Part of a small language model's weights: no position embeddings, a variant of Muon for these matrices.
MLP neurons of a small language model. Each row is named by its layer, matrix (up: input weights) and neuron, and shows model dimensions 272-399. Each number is 128 + 32 x the weight over its row's rms, rounded and kept within 0 to 255. Numbers have three digits each.
After each neuron's rows, "fires in" lists the words (lower case) most often at its 100 highest values on Wikipedia text that the model never trained on. A number after a token or word is its count.

L3.up2116:150123118153150132107157163151128072144154068123119130136162114098116166100146106090092081144113150089130124122159131165174145101170153074166105136187126063153164133160177142102123138150067145174179106151126124111089137139081099133117129131110141160187129195116134144148111119146103146153117134129106079069122143183093119121121179100129121082093083118146115089132121105071087150171144
fires in: "former" 20, "a" 17, "of" 12, "an" 9, "all" 6, "had" 5

L3.up2790:126092127174121108103161126111156174130122123153084119179173108078123138129122109126155071075125076130144115137123090148117149100124135157193127150121165108097133118138154084099161097073137126153100137141172113115122154204094083154105139122104217118094123102117098181091104089155143149073073134082100116038163089122124083126119139103100140105171102122099109122090124150148108079163120
fires in: "of" 54, "are" 13, "these" 12, "into" 6

L3.up347:097165110153152140111091065143125073130131184143125143118153164098109181074114148179180182100168192132134089086090118191123160157081128083146106109139151161171096093119160158153099143109103125194130136172110116105144137182127141119135074149159159158164158152135101068128131154153066175158133071071128203165046132132136110147163174196130096116124118104131151126143125131149155133162165
fires in: "new" 57, "conjunctivitis" 4

L3.up614:166122139145183091141111075173109140103110110072144130106144142126138103102112102126095150090119109145107119164211119066116079122141162151140107089116168076082140140154153148147101184126125096126165125134149061095060093120090162161116135177087129163142119133189081112132123146149119173159145124103124107151151184093118152090134147120159148130144099184136105132173146155163137079126157
fires in: "of" 15, "using" 11, "under" 10, "vs" 10, "use" 7

L3.up1716:132110104115159169099160140142069134156109107068189113161130147131064190145184083131171077108151076067070096155131068140165152147074100106157170119111123169114131107167170117139134135145184124110142107142162133133093137123131114137131130135063158160110078140078088133112120128115112065105137184107187159141060186103076085119125109114106122078164088125172129158103128142092162059112087
fires in: "that" 33, "along" 7, "around" 6, "following" 5

L3.up2727:122161120200153153143116168091153161154126193119143120117169126095079068092099151123176106115129093060137150115137097108109081143099148105100143144095128150130167099153149111110106151157087120121186139111112182144172168183125106143135146151123108147192118068132105129136143157138146138113150105147096166180149085159114142127153177061191092123121130142119172159135179138110136117176124
fires in: "second" 37, "first" 9, "third" 8, "long" 4, "middle" 4

L3.up182:132152120078163086167049150112174127141128156153149172152106152150151173105162127142174125120172080150131172117158190055114113112103090132180111196140137136076127156152126112133104124108141132171137122150112112112102131144105102148114094116112166116099104143168145161159134165109090113058120145125121149199146153156102153141087130156107180078069133091113144160128171155152134104106154
fires in: "but" 29, "however" 9, "most" 7, "very" 6

L3.up582:165141159146122189128072109168153153127151154156077159107129106086174063108168110141106135071146173111104165135146118149103103101113061094142106105129119154163083124057161085044109055134118180164098144164139097069107131153112105139163125094163156159133133145083107139113168124154185095155102081164168123151104104126112121173111118115151121112097099107115055196127161106088136146100116
fires in: "first" 37, "second" 17, "1st" 9, "third" 5